Weights of a small transformer language model: untied embeddings.
MLP neurons of a small language model. Each row is named by its layer, matrix (down: output weights) and neuron, and shows model dimensions 496-623. Each number is 128 + 32 x the weight over its row's rms, rounded and kept within 0 to 255. Numbers have three digits each.
After each neuron's rows, "raises" lists the tokens whose logits its output raises most directly, leaving later layers aside.

L6.down2694:100142153188134133085086113174156084115098145122136106128145106136129105129134134064146168071084190111209218091136100132069113073163125152098119062145090147153151118097095126096069155117102062126167131109120127108101143158152119127106153080176188099114088174119168089119104150099089071141151166151172129168189145114083144106187153137123079123142106191106145088074178130110165159075105
raises: "a and", "a,", "a.", "a's", "a"

L6.down2520:167146114156129089113075119191130079152117127170057174147142111150127143144095093077125132101082171097114115120130150041176138103141175141111138137132129138145136128110110166098138153147107167067138088125152133185164106133140157123170134108206141146143165141106074133111143139118094045089126153108133103186117098123137121098118134099153128050078111139197108112135147085211067124104088
raises: "aly", "ivid", "ales", " Division", "ali"

L6.down653:092158070134142198099168128085114120100157160168168140141083137195128152116117157116115118142018152144115149085142175086156147159088200103082148126146186106135123123141118162156148127183167113137135105110116138080089135096107111093140140115077161122125081108110133119102097137187068180118082093139109092135129098129126075041154090085087077057130068174110112164089143152164123163070101
raises: "ard", "ards", "c", "mun", "back"

L6.down438:161080106149145105142147113117132120080155099160161141085137127125113146192178163110163122138108115154133088169137125112123192091113124145177147104092169130097119068145119183110145183154122122114129171151147190138174171084119101092151141110094171140095231149155098105083162143094096148156114089138237100153128160122113097114114137099141123076134131114081182161089093142110145156086117
raises: "50", "02", "88", "99", "rd"

L6.down2653:099112122167149096123097175161061120077107133117122175198110126124146116106168166177115072111160157116109134112152136114139083148147137158121096122129113158139113124058172119145120146117116118141113150109093126132140132120122103061159132094143099148146121111151120127124078138059143093137129127139144108145160138126122054071096089153149096121113091101128100138176097124148161146198164
raises: "line", "ature", "book", "ament", "airs"

L6.down2012:111170147117137135083094188136065116116102155089136094133179082133119125054154103162107108181099129099097135101187152113157062145139076124162093138130151102081147129116092120055084135140176121169133112115167077120151168135113161101152097112031161156088054089159141065171147161172109124158149128147119149092102156171101137137129182088134113124116132110075131131137065082100169140154126
raises: " number of", " size", " numb", " percent", "load"

L6.down2505:101140181118158140130144143062143129122173128098159097066141140103109116109152120135139078100146130197118109127158132116171111177116158069145103146120114146126080179075136130115082077150121155072123168116116119103123119137063140138151127136138104174146162165124094091197075143084130108106177153168128145170105112094102106088102089157194115175139081068084094131141124109094106121126105
raises: " him", " him.", " each other", "hew", " have been"

L6.down1206:042147090184134094128131127124182165135171069106120150164130099154152172182091185101173049162130095172113093110184178119115164106170158148079167135167094132114154116057107125084099122069102106161122099120100114130166059173128143076130135192154102058125103137122110086103056082140100077091121132132134118091180109138125127163139135151095151084118169102164143108109114113158131137098094
raises: "ás", "ort", "ose", "ust", "ational"

L6.down1778:119123073122085144081140144112115123167128140135134245165056145155124147065147140113112120127100145173136108124118137115112150147158075123110144112145136116171155164127161128181138057131123146125174168117134136187080094144146099143114150120139111103104088154108161133121145116093139079156123140152119084113169170126099118091130168100100133092117078083094142089191157098126132169150109
raises: "son", "ico", "iff", "r", "ien"

L6.down1220:152150191091137123154080083132137146132160146147173138154115177145128113180133107113091157183152113158148138080118138174144141131149119150084165127124169066128154162096081132152094126173093128137186063126099171153155166084111082169091168149116104183112121126134100146187124144094110105107119096132136116096113138054179174180179128075152086090097091156122057099187177134122129073066190
raises: "yl", "by", "y", "y,", "ble"

L6.down2092:076116133096145117176094135152145136175140140160146139088084144126035108143096149103087107120104107130114073094126211120124135158156136149151119126138082120032101140122053109104210140190148125125122152180102112105126167106171199130088135076140124158103102139131128116113141150126113126146134157095147124128105193159090107174129111147133050104142171123090158096071138138171170142176102
raises: "quarters", "lic", "let", "ion", "ion."

L6.down2754:174100113130186098119105149116169142116134163119133123117139108107015132167094088120126116084159203111136140107144102129131097135094159114189154097135067150120161156165125118116185152027066152175194124155127091113103119051150139118104167127125104085131137183119151117112050155085115119097133084112149106135130132082137128092205130043143084137115143165094094105109115130115109146108116
raises: "ic", "ically", "ics", "ing that", "ić"

L6.down1216:122164108157151125102169171073070149071082156164168093109126201097191146179161167131140091143071050135094129106106121124132113172109105127145110152133119100103129189133125131122135083185145123159104122066112081117083196166084127127072094070195151095160126122125137133085151151096147173102144169171140067070108119164113135095183112148093137146183119101068035190080111157128124144128122
raises: " way", " own", "elf", " traffic", " or"

L6.down1619:175083089094152135103151128071166133158098163092132124146130183188162187080093159111153149139078095143123079094072148077134097109125143115144152165166082162106152130159152114119131147117153105144091135138176142126119150137117110131077078155097094164100145193076141066166196155086167142087096141122152145081193128172163107131100149138097065138158104084138130143107120171169096070200130
raises: " the", " manager", "ious", "es the", "wards"

L6.down1265:131176141122102149081125098122056141170146160139135096160123092142147144118163057053127109082099144188136163144122184164150151172153168183120157110184110099056121131169139134142158137134168101189139181117127131122139098136110106135119083142137112075150084129075109119143144115141142159155125148154191081091172167159140146167085177145155147123136134126123129174167139136122169207104093
raises: "oard", "ur", "ase", "o", "oy"

L6.down290:133153089094198153160094141142135117139095156086110136076140088071092132130093140165098149171077113128154149163167091102092153094170109131156131075109079149140138136080094126151121124129098099060094071122074082219105080054102140108069145096093129123158073135129175168114116056104117171121143119163070156197136081103047118122118144060160126108134110133172200145162135128161132130109099
raises: "ty", "ful", "ential", "bound", "-w"

L6.down965:120108120112117106206119098198109113138130155108137109142094140084100072095130138144121189156050135172131151156133168161119090155134122124144156117123177136140104148121092098172216128046119061162185122119129152138118137095154044174111167107101200091148121146197108105133116109157099139148054162109094148147141134173130120171111135119070139129096151135137123158112125172114099139152085
raises: "hes", "ger", "an's", "g", "an"

L6.down3032:129100153142161153124156106163136135161108146174159077144125132077119162095089135198113155134186115154165151087093113128144127170116135143141090095128112187103133133187076152133102102127141083083107171151081110184153127122067100137140099136106101131173101094135108098144083171116204103189129123095162114152122097160159085085119093176117151098167152133126141131141117127141159104100181
raises: "-day", " Germany", " England", " France", " China"

L6.down2427:186130122128112151105090154142189092124106140171171172165103094152144099138141128133193148154074132122139179123104143107115131171126110192177156153093133197104171143149132113162132130132211136107139144151151095136109109123157098122071136123115121124114108145142104120113141117110127130083158087120134157118070131161136089130164136120116153106150130166174143107099151140135103149156126
raises: " of The", " of a", " of this", " of an", " of the "

L6.down2879:118116109087089109102141098094107148150129138167087146132092099138166152157051141188119142124126122112120118116121162132126107143158108147049183157174122140123084137104166159168135123076193121130169092078136093168064115102118123081159169154158134127085121178123072122113178095167092128165141139136103145130075118218135189142123162159122111119131152098172137141154074147119111119137103
raises: "eline", "ably", "ute", "et", "ements"

L6.down1198:049157165127182130099115148116197167100127140164101157148123118118105121135150185097175071152107119123076119147122121116127169124096127184156104140157165096115083089173099126114102189141107206167206192101142137164120113109106127104161132123087120197103081115124091106111111130155167058085107161112104133085095148126169075062063149166104111142149149155087016160119160140052124183113139
raises: " after", " after the", "oi", " following", " following the"

L6.down1598:099140120196142128130132138164126116108109134081109115148089139127119043099117082153160151114139075131085177128062196150134119157082178166194138143124175190153166156114098107197125188163120147144133161134133157137136131102113111200134108109109105103129107100130132131115153157138101155138168074148162151129122153133108099103092091070112095105139131100128146182074158149157127109109098
raises: "hip", "men", "lo", "board", "track"

L6.down2639:176060134094179106111163133081102170163146108087182121154141172133141139121121131037134151119143069090141132108132112112104108121147088129122150127112122106134136150160140155137091154148130130145133135128127115139111086088088184137163132125136130056130068109115123150156132146142153084116140167110049168143127072124185140012100131139128154109105098142122111085126098110112101100108116
raises: "ous", "ye", "ously", "ek", "e"

L6.down2055:104135175074113098204125182121123182116177112149107107127133156122153131126115155155144127110123054130139080121163192118072102114116105115103115118096139098121162161156070136143068145156128079138133119135164215141127083139102151154117169154068180149107147116106143223159160123140084106100128108084168100074119150128107152075174115109095113125150105123177134073109109131129129097149160
raises: "form", "ference", "ological", "ko", "go"

L6.down425:151130099173115110125147137087141144073158154086178082191143166144238172096142144103158085098138151140120169138095108080069160130155131128178063089134182107136112138110179119098156124127155146092147129180139085125106131162087074116148093025126080159169183115106103155106170123180162158150118154102139135174175074117130122211123139083136162133148111072125127127086080141158145152129119
raises: "Un", "All", "U", "Ar", "As"

L6.down73:130101098116147121142139156106159201140099195075106086088200098105097113113096118129167129133120069073124148106134117129123162160153149108162161166165135127100164104113150112141159129139115100097137138086093151063149114173148146097166092101115124213190112188094069133079134101129143157077153066171102173145100185178174131162128126149065111141157113097093119169113112094162100174172136
raises: "ised", "itled", "load", "inguished", " deal"

L6.down2961:148142180092139095116132131072134136120112170146172161096137188168149170148108084085099114156130111127147170123156138171138199157159148213141092088154157198139131135105075126158136185139122083147133120117222108143089126135096185116069089159140180162092145140124110123168155161107159127180075172058096200127090147113145150125127105092144142117106117138107098144096095102160091139163170
raises: " him to", " him", " them", " it", " you"

L6.down2973:161127121116115087071194128155106133114113088158156084175128076123118106168151090168133141176120136150098184176123109129133178112096125148107103118135152096109093167159064093124111138121191160081086160150126138136161114102149143177108111122180190135125108150153126157155080135133105120110134144225117037150135131134113094112174100127131121152141121124132205166085116195127108143116104
raises: "o.", " such", " life.", "uch", " which"

L6.down1091:121109093108132166101113190148197124172131156126167070117045145148123127155192125107111080172164098097183109156134173148144132141156116119113159128126085113093048109131176112165102143179109116136145091119131120106096113080180144119124179111125107177134146105117119114134153102112148055148133097157116122106127073103167081082119109117136104152067125115107142122082053166147125150122128
raises: "hyl", "lem", "le", "ł", "les"

L6.down1710:112151171188121143115106129111128113108085153120200092093107093058124123113199137101157108155124102152093094152145093160091137191152144155091096097148134099145111075136128104164100130104080107174113133107130067136135115125144137126090107151107136164137136176076118140149120101137147166129120082112133136136180087118149089190135113132111139175160112147102107141132121178094077111067109
raises: "ore", "up", "atal", "ards", "alc"

L6.down1498:151083097187148131164106119113131103128141083165185153100128133174154130178082063148107113089120129116116119110127155137127128115141141136176127164077141160170095092129150135074158122119065151109049152128120095201142160151136136147068177139140107126107108147150108195167116110162176112130154104109153076156105148139119097131111182112069116071069140160095145125077123131187046156118119
raises: "ival", "oir", "iving", "olution", "ip"

L6.down2259:096133131079100162092120153161114107162136079192163127108155074183132151179085116172113115093132094105141164145102091091079146143137109163150121091159117194082144151084160094123186138120082154104117114187164117146146121120100121111162134130069162070117092097147077137141089137084117122126143120100149084116082156197129136109079112110127118091130124133097121126117107103124082142135133
raises: "hy", "hyl", "ments", "hed", "he"

L6.down2697:150104146168158143160148214174133088080153160202115105083113102168165092159120161090187151163090115122123131084166139107156090112120203159111153142089165143201154149174108151159198160083110111096164150158119140134133075185172107102114092130145113137116118168136124110158181121156041130100104121096189148182089144168134164173168129132097143123101169181108128169167072161163104175199156
raises: "an's", "an,", "an.", "an", "an ("

L6.down2971:165159095113134148158121118127128140134155167137121112139092106103163181149156183120133157144131140128104123177151131175122098158140138123166148108169125101102141120109129164058124091131083112113104067119153109158116172100143170142100118071094089217102127110127121144100123099099098163199171142101117101131133102077149126021137107133139211116192148141142144094102088149152146118142065
raises: "P", "G", "Le", "Ge", "V"

L6.down1781:155100072115167108150132138134072106177144097152154124154130123130117154099116124139114081177129182206106158115184157139084144163155115154099109150137104103171107171063077156113106132081165111127094116130082142108080133113079093152142122212142104128074159128189152085173150101100146146163128145121227100113088105152111110095124116131153148105166153135113149118108153129131134167129060
raises: "ens", "son", "osh", "og", "one"

L6.down1264:088130104113096093111095113044123059138131154178111120151127128128016126074146135099145066147092149152141123147157087062134146173129108121158100116086121129098171075071116143122157156086153122073137212070069086144169186103153154135171098097125074111191189144080168123178120141128178153143167144145090082182081152122142168145126115123105156079155159106145150105038149166087144076130088
raises: " best", " Best", "ister", " Outstanding", " \"B"

L6.down688:080093192132168109123150101144158133163100129143073087169121077155121129112146074167050077123167166122109047138112125141112124106109146169180132164133070072173145140144159134119122057072122105139172181155153147117133122086144117115134139116097156161106130125143110102146121161189122165105145111150171133108156112101088150085093132126184133081152130111105198040090089130083148134154065
raises: "ique", "iqu", "hip", " des", "ge"

L6.down2635:133157140153133160177105127153066136070128094123099107131134128167143117162108176164130104110113121105157123087144182174070112125114164102139103130157094133100161227162094153142164096112115113156151130131086141055147141105140110106116136137134219130112118130092078051129033129146127118152156107149080140155133144125053130118101147148122126164107141109112119171147170150160161134116165
raises: "-l", " lived", "class", "gr", "ages"

L6.down1780:125135139125148159068101158128166111118052158126130058178146143091086179122157067107151097162170091138122117128114122106191117108153067141114138116166144132068164156103153149161104134137130097150117065077124063088080158135129123124180053129099155203106121111138088164117084129092092159197105151181128116141164136121141135003083079120128120111147115150140104094169060167125099081096132
raises: "ero", "ley", " Location", " Pro", "ital"

L6.down454:130098114117097169164105175199091098112152156107109103121112102074119085156146087130127133167130106166091094160108112111097091106091191101125130113111139107147113081096141104128134161140140122126141154111121110103081112127137133115130174121179161150153090118146090117105069120095067031142163095148074103129106124115136149152099128050124129126106109143110156140163081142148142110184138
raises: "ta", "ax", "ied", " date", "teen"

L6.down2111:066135145179164136158117100116098116116156105138118161048200125147161212166116197111101107084124104134066115055147138165191143099121086104131129129124096066103161054145094130118159111152149120150156159134150206107164172076130185153131047126144142084113066164090193087160064163153157141153140096089128080101143179124135102136142098105162171123146057163108127098132118137097141143073168
raises: " name", "erous", " names", ")===", "ept"

L6.down847:069156145149154114078152130194119101097070097129091071104121116100145124164164173088179148144108172140165102084104120127130081087129130123098124139103127150141121090126160141090110158151084120128125143183138095133143169150128084153110176145125099163105165144106158154137155175140119105175158114162140092118068134121159093088128041124164146206167146164105151097111109125130114105062097
raises: "a", "a.", "a |", "a (", "a,"

L6.down2743:135183163164124118127136113076113115103097095090168099218128104141110110158128152133139075176124112114110060093082169155096179098100114129122118153103133119115178193125088154120177076135100136098125169087083115111137177136182103128061153115172095149130175155120129077084179114116069172114125134174142147105123190155084099159107137119089135089132105126120150140116189121185133135119104
raises: "s of", "s of the", " of her", " of", " of these"

L6.down1720:101125147144107100173118186098139085129100157071094120118161152116128085110133110119138146212063114120170109065137133136115189131127109100126086211148081159131117048040062120128167165166170167163161114107126061110168057132091095094092131122143122174150100090167131179105140174128157097134114117160083140174081111051117065060151115146142116153130132124162153109151143102146150107190086
raises: "ment", "atus", "ately", "ment.", "reet"

L6.down974:117112155128149108170146121112077144146120112123216114128101109131130185131102130104125078114147133130147121157064125141204143152159131117101090082123080156116121182115071042099160104184110146129159148203121121079061129138114097132066122113135211138101112171130142172169150085161136118123116156113138182151132111126166163105088129142112155162060091125081082144097214078186154126141144
raises: "ter", "land", "ted", "cl", "back"

L6.down2401:150131109127089093126132131144119147122106167129147105082159232174118159133161069148157114134143172097128162099136216139116137129146180091137036109066149246095149098131073125106097158103110136073068141117177087152137194069093094107093124125123101104082112086140168098136186137152163188122175082111132115160162107092137147143161112092135150133187136082121155137117140088108146170093148
raises: "aly", "- • Total: ", "tar", "ti", "the"

L6.down2848:187142073077127157077124156057078132136150102150142081149104127095139146183104153084117184128149129101116035101072142134134132234099153055114111120132171170121118097124124075097171134108158141047134200132089157100169120111187116136143096130117131081171118122145164106188113121178090073145123140112183124139125089094123161109115150126177126122113055107174133072138074083251137091108071
raises: "rig", "olf", "ells", "ood", "ater"

L6.down2314:090071110110095078125111090119070141151144155167112163103131049116084137123143137167073122143094107116152118107140111163144174155048148116176097134077120142124107074132103129068089118171110134081181144130160130171090112074087091041144135095118152148097091162129132141135167168170138131119124160098120097152128103136151140125127110152147136115149141077113077082115169102119117108079196
raises: "iant", "ard", "ver", "van", "vers"

L6.down2263:194138136057132175093163123171199155084099147152129122138143105092158093133134108149080115078157133166120156117136116153176153055082127072191197138112170087123125159120138115098096082101105127102092109100102126178162112127211147118157134123089136190081161174131195091149104125129155076058108079096177126114157185103112177132189090078129101135147106133086100099181173114116162223112101
raises: " kn", "|---|---|---|---|---|---|---|", " round", "|---|---|---|---", "ena"

L6.down311:127099094142124080147133071129141152104162142114143129175090086082107096126145150168075090096125108130139080144129096170092104129124171150097145133174162136152084102153083097088097210112094148136131122144065209144129190104149110134126088125159074076155063112087156113134161084071145092157069125099168127157158145122174163194174116108146116117090085126152129111075143134125104083126134
raises: "av", "se", "gen", "ava", "ube"

L6.down748:147185129170103118118141134175162168103144114142113123180144102185074125104196158142104168131123101172113134105180121110148167166150137195183148169097113168105102119088148072101132122186136139133128096131153119111136149147067067086124132141153127095187118144141126121164127086149146085124103145113187159080149135157132079132116170173159102127161140087151139060155120156090127103223125
raises: "I", "I.", "II", "ă", "inc"

L6.down2484:111122136101130126156100099117105137180121115121111141139139059108136131197134117139128104116170160099179110147043108126172145132115138125100165202140131127165128139087083153127191138119134071141212142149141165110073136075154167124106173122137092149085093194168162079148116097134155169095158129172142160101108134112103088131140099085189161144183123172194103142038106153170140153161091
raises: "gen", "line", "els", "id", "ender"

L6.down961:106087182143148118128143182113145160130148094099084135138183104109099133114125135097138160123138090130176160116140095121090155127142176161097115105151192148131107126120075118170098174165136144138201121139109161208106174116187134097142130134145120155163208146142151097066178134122131149161131102061096125171086164140152108124165190144178167212198120089117151092115158078131134167179132
raises: "ric", "illa", "dam", "cle", "as"

L6.down2443:144132101120108108128160083135126033071164090122127115171123085062152185153131089080148129166127154150142080118171144143150164197133130110151134106088143169136087085127150134080091125141112124130123118146109101111187100126131118063152162150164077134144146168106107138122152106083179136120143107061088103163131169135130127133127130115102148127131129130129105158111085129151173109175050
raises: " other", " others", " many", " even", "c."

L6.down1783:170129072136108130161123143158162103130144152164146153156125132155204159130207123123144112119136092115169044132124196094050112139094110116106137111101127141147150126093142165086107097137174118133065120088147169110106182079107131121097119086090137252118087105125124103091155171169139083136084117164082155125122136199147093146122120114102151169090134108145165124143121128087129158121119
raises: " his", " subsequ", " her", " other", " nearby"

L6.down2585:120164164102121146126135130107169158134077145160106139176117102169088092133088088061086092107111115142092159091150121076190175117129114131119136095123171117131155117114094161143137117157115087092107148101071084132089171168134108093216128136063169146132114112124137107091146094130151106129092120141131108167142111153165155176137149126098120091161140152073114145055122103148160060105126
raises: "ability", " best", " own", "able", "amin"

L6.down235:141149120118128107091104166160153161127127164071112150110104130141102098116060143200093129120113106115109099100131186094109136137119123132108155093161015132172123128109084102112172131141112155157143121203110108115145149122154104167157129152098096105122135149147058108119130133144072130145136102130143130132132103186103099113155150109116176096094121120146111148166119143130135158124154
raises: "te", "ps", "ted", "hed", "hes"

L6.down2469:114097243111095168105172097137105129163170130147130182116089105167125104128130134134131111156141078130091048178080090150120090124126180133145149142123181127147105139142145123121076122149098103128141143139153068141121109148099093139079153128130171129188129076175111124152122145139136141163040132113095104084176130131101101159204075131123128184169131091144104131103111114129079086081108
raises: "imate", "r", "imated", "ret", "ellig"

L6.down1423:162146106150158140083105179232131098166144137144047076166106148130122115136094147154151087182133112128147162119130135110102088145160169143139104127083130107099145114180063142137154124144116141141038112135118112166035119121118125092091114115168175125142117116150169115131143127154110146116058128083104128126081121135168136120103133189083132115198130145073169120144087101136107112090138
raises: "olph", "rum", "agn", "iment", "én"

L6.down722:124073119107144180143118118167123115166109117144121120123112149130096120082104129103147139117115125120184127132060094148123118122156121174104146117115122172085165140098185140127078162118143090111166141114132156154117073116140144152155097106107145133145104126111151129099099141109153188198113161150128146177076112159087078157138103095107067119108066106112145117149136154154160181105063
raises: "et.", "ens", "et", "ets", "al."

L6.down1272:165204145112105061113152111093064065096126141158193174171181160127182109105152144116039167115152110123094126107116080090126109157144144106104133178173110164093139145199128078168151089165146101144091139100139185174102135128099158110113154104164125145137111129139137055115184162087145161179109126205107111098190108163155131119124108141104111083165137082143193160100054075112116156156109
raises: "ided", "ern", "ild", "port", "ice"

L6.down2642:150170175123150208169147120061199165017116143150145162166153091115099140159129158134119130085121092138089139168212109100151141144138128065051165137155207146146094127116142190139155154127140109143163126138126157183125115126146097135091068113094086148064075130111100203130129194117131163127130141151124079147152123113078111098116106161167148102155112140154089109182125103129104101154157
raises: "ub", "ube", "ov", "ok", "one"

L6.down1491:100126135136120099085143154134110119098039154169119177144094115100135106171100133095102072126148103073111116131120140127037181203133129139086073068175131122117099136081134108108150123096090193170147135137135168126134175094174093122146174156129119159070131090177108130135141103158148132099108167094096097159150094080076102145109143202151149122109139076141166173143126109161113175133164
raises: " in ", " since ", " after the", " on ", " following"

L6.down2626:103094119121093186142105134089174178091116133196138191107116112110138132155091139179088109155108153114162133060152107108164165105108111097111132126100161120108158159149205089104117128116138144099119161109112124105214131086089123156161075140123070141144076174087113125160109117157131200115111191140114131115104117148115103108095135181151147116125140118112138088146160104146151191188108
raises: "iting", "ated", "f.", "ate", "ating the"

L6.down2584:116140112089130151140118125140165094132100102155144115146128098122079161188121178173169102125105129125186109132137156107098143105148116163154189142120152117135120150108102110132160139104103143193198142133078080167128085143106121101116152117132153107099122144109108109136143120120133117156096119114133148129132150135121091152109031045086136109135121158138091164188118099150110096140161
raises: " City", " State University", "sh", "ally", " Square"

L6.down935:090184119159167155042125111099137120134161154180153130084117217117155090109104136117152160099095105126151104100094099150100129095150128187108122149117122142061199124083056096106159151119136084103142130058130095142163125133137129128063110144213153106129150101123079106145113154135153141106071125203130077164095123169152114138098131111124122106144164133087132147196108084129173141129092
raises: ", he", ", when", ", it", ", with the", ", they"

L6.down1213:107143139136111140186117153104134138123161105105057150132150145133099197100095139102166201132145149169116110100138069110129155175141139112132115160173138111167126171112138148113160169123086167152120109094207161113124125112077152170084120154073144161152196095111109098134163138107128146138112113120118168139079154172180121078149070108135154088148119061108080061091145116041204132120059
raises: " p.", " a", "am", " P.", " am"

L6.down873:161114156156132154139148137053143121131099068123138130103103170153146138173163156127129126174023108144117108122113148118134060066131140134137160129118109173115153165148150138144166167176160105118078146104182170131098130100119089131118137098132180147150180117126170109099097159126133165122105201111123043173126190135124143166132159153135113117141116134100093049119086155126134102165115
raises: " They", " It is", " The first", "org", " There"

L6.down2224:112101141152112121094063168093122114126142148147166167129095105103098118119115145164100073122139168163129114167129151112132137104111133135112108137107145138169077126119089077098125140131146128132100157140105119133146137139135041143156150116134228122121118162131059130143127126046148138113146166137129114083136114127130125092150094133129134121146175148114108143136124175104157149143147
raises: "ever", "ure", "etherlands", "eg", "elson"

L6.down2826:178190105135165122093158158174123113134075123163163135147139145101156128103125115173193105159167119130107123147109119117117158110122115111110185176062146115174160109161214099114100106113092088133075087141117127139136130111197099095156179096130140176124174155154150059123117101161147122084144098129082167155135116169118119138150102107128159138188144174120155103165087112066153117155113
raises: "ñ", "e", "ol", "an", "hel"

L6.down2888:164143172111133154090134095095066097125125125142099138187142118116211162120100159138179105122089114167091136113114153118105123151089185155133104141132177152162020182141123176175115125161105094118178070159166127111141092164119110105107086126069085169146086137108116084162110096124149132142182162150135134117112075161119091142104087070146121136113156121131118106159094108069143081104105
raises: "erg", " this", "ian", "ied", "ished"

L6.down2664:171123159150067141079128152100157128128106156150111155182146140100126083116196097140200112130047131143107158143142083154085104114106083162160102087179114092120142101148119128182147135079127114090095163163125103197138159106179116107080090124125126142136109183117158091131091153086103140135181136096093112170151146138184097113107188146076133098169061047125135097196086101104123105119128
raises: "ling", "itz", "war", "led", "appen"

L6.down1522:136163160107181129130109132117095158101066151101099147095143211155107153117201187092140187145054139134137070074105120151145183106114161144070114101103078144114142192096142151090182096188166129131121081120099123123070130140067073152154079134075143158102146175083100085154103147092121094104118209115142102117079164140113123089090106126072134142137126084192165125058067118165090127150147
raises: "o", "o,", "o's", "o and", "os"

L6.down1950:143042115107093122151144112095084190166133142107158151181177126146108163142114126100120101091129143126102168109116145132117072157105162182180119055198188206186133121164166171098182075101107133144116148122136091098119082132075164154150095141047152060128109138116141136110168115066164119081185127133163099117089104120153188153116173098119170124094165137139101136099121112153084157130160
raises: "ely", "’", "ly", "esc", "ances"

L6.down1089:160112127120129090078132156074085110087102148113113115137126133134092097098164130162169150108097117115126084097115096135047124149101111194152104122104099161112127114098121122132120096146091144084176145116192084063100163094160087110128124131188108067096107119175136093147074177113133157179130122072166111061121117109175098082117083045149170138111155153152082087101126172131179102131111
raises: "ree", "rough", "ought", "ose", "ough"

L6.down11:129120095108152154097134122174110091092120105087129125136118129150133098090061136092139158115149111123104130061122111145129143149078121081109104168188098128143086113099098162085122165135111155108127083104112116163132193091122103126123142125118164162135095203065123077058061114150128116156135137171113152124094121147108169123120170069143143121172227153154136114145136101146083203131142
raises: "esc", "pt", "the", "ud", "by"

L6.down2633:111094124098113180079125138154117155098089122112119158124137098127126125184129138191158193102120113115056169153143116111103090133119147151162133141146137114064071141140128108151134125138147120138127141124109095120145134157131059089121137113164135089082167199135100109167142122077156153089162132116073166089105038126110152138117130158188181104142077127148118129181132140145174150130135
raises: "rict", "udio", "yle", "ep", "field"

L6.down470:176090072084078103146148138129119083066085129100163146131094120166113104184111074096102144116175190158154101130152166113132192107072108226094170146118179115126107175124079180147105127180071139128151108108140187158126134099130075171140105091110086162116116134117169129151181137150085128112183163124151088137068086116131071139102144102134173154131116132116164075102194095129108101157098
raises: "ivers", "unning", "ising", "ena", "yan"

L6.down2795:145145143128121118143128075098099141096108143118179092133115189122117124187128172127094079133094061157100133064190083069202135172192156076144162134177124090093096128146161177140061127148135092122107122110108104134140177134155081087066126139173111154095148173094161129139178159129125125102118108089134079146133115153164125127104134126130098106145134164189159106078136118160069134113091
raises: "hip", " include", " have been", " must", " are"

L6.down1077:162166147109180112163143137156068206143088167165098119121173133100126110122127082168164156093146177182137101158097177090152138135112133103137070147139167092157183046084148144104117051091092133154122112158172135179131132121130109176139145041150084168109175214145107080142133119069139129136131124163210184102136108154154164090132173210106115137179110087118132128081172067113182083118154
raises: "ery", "and", "andra", "ander", "ios"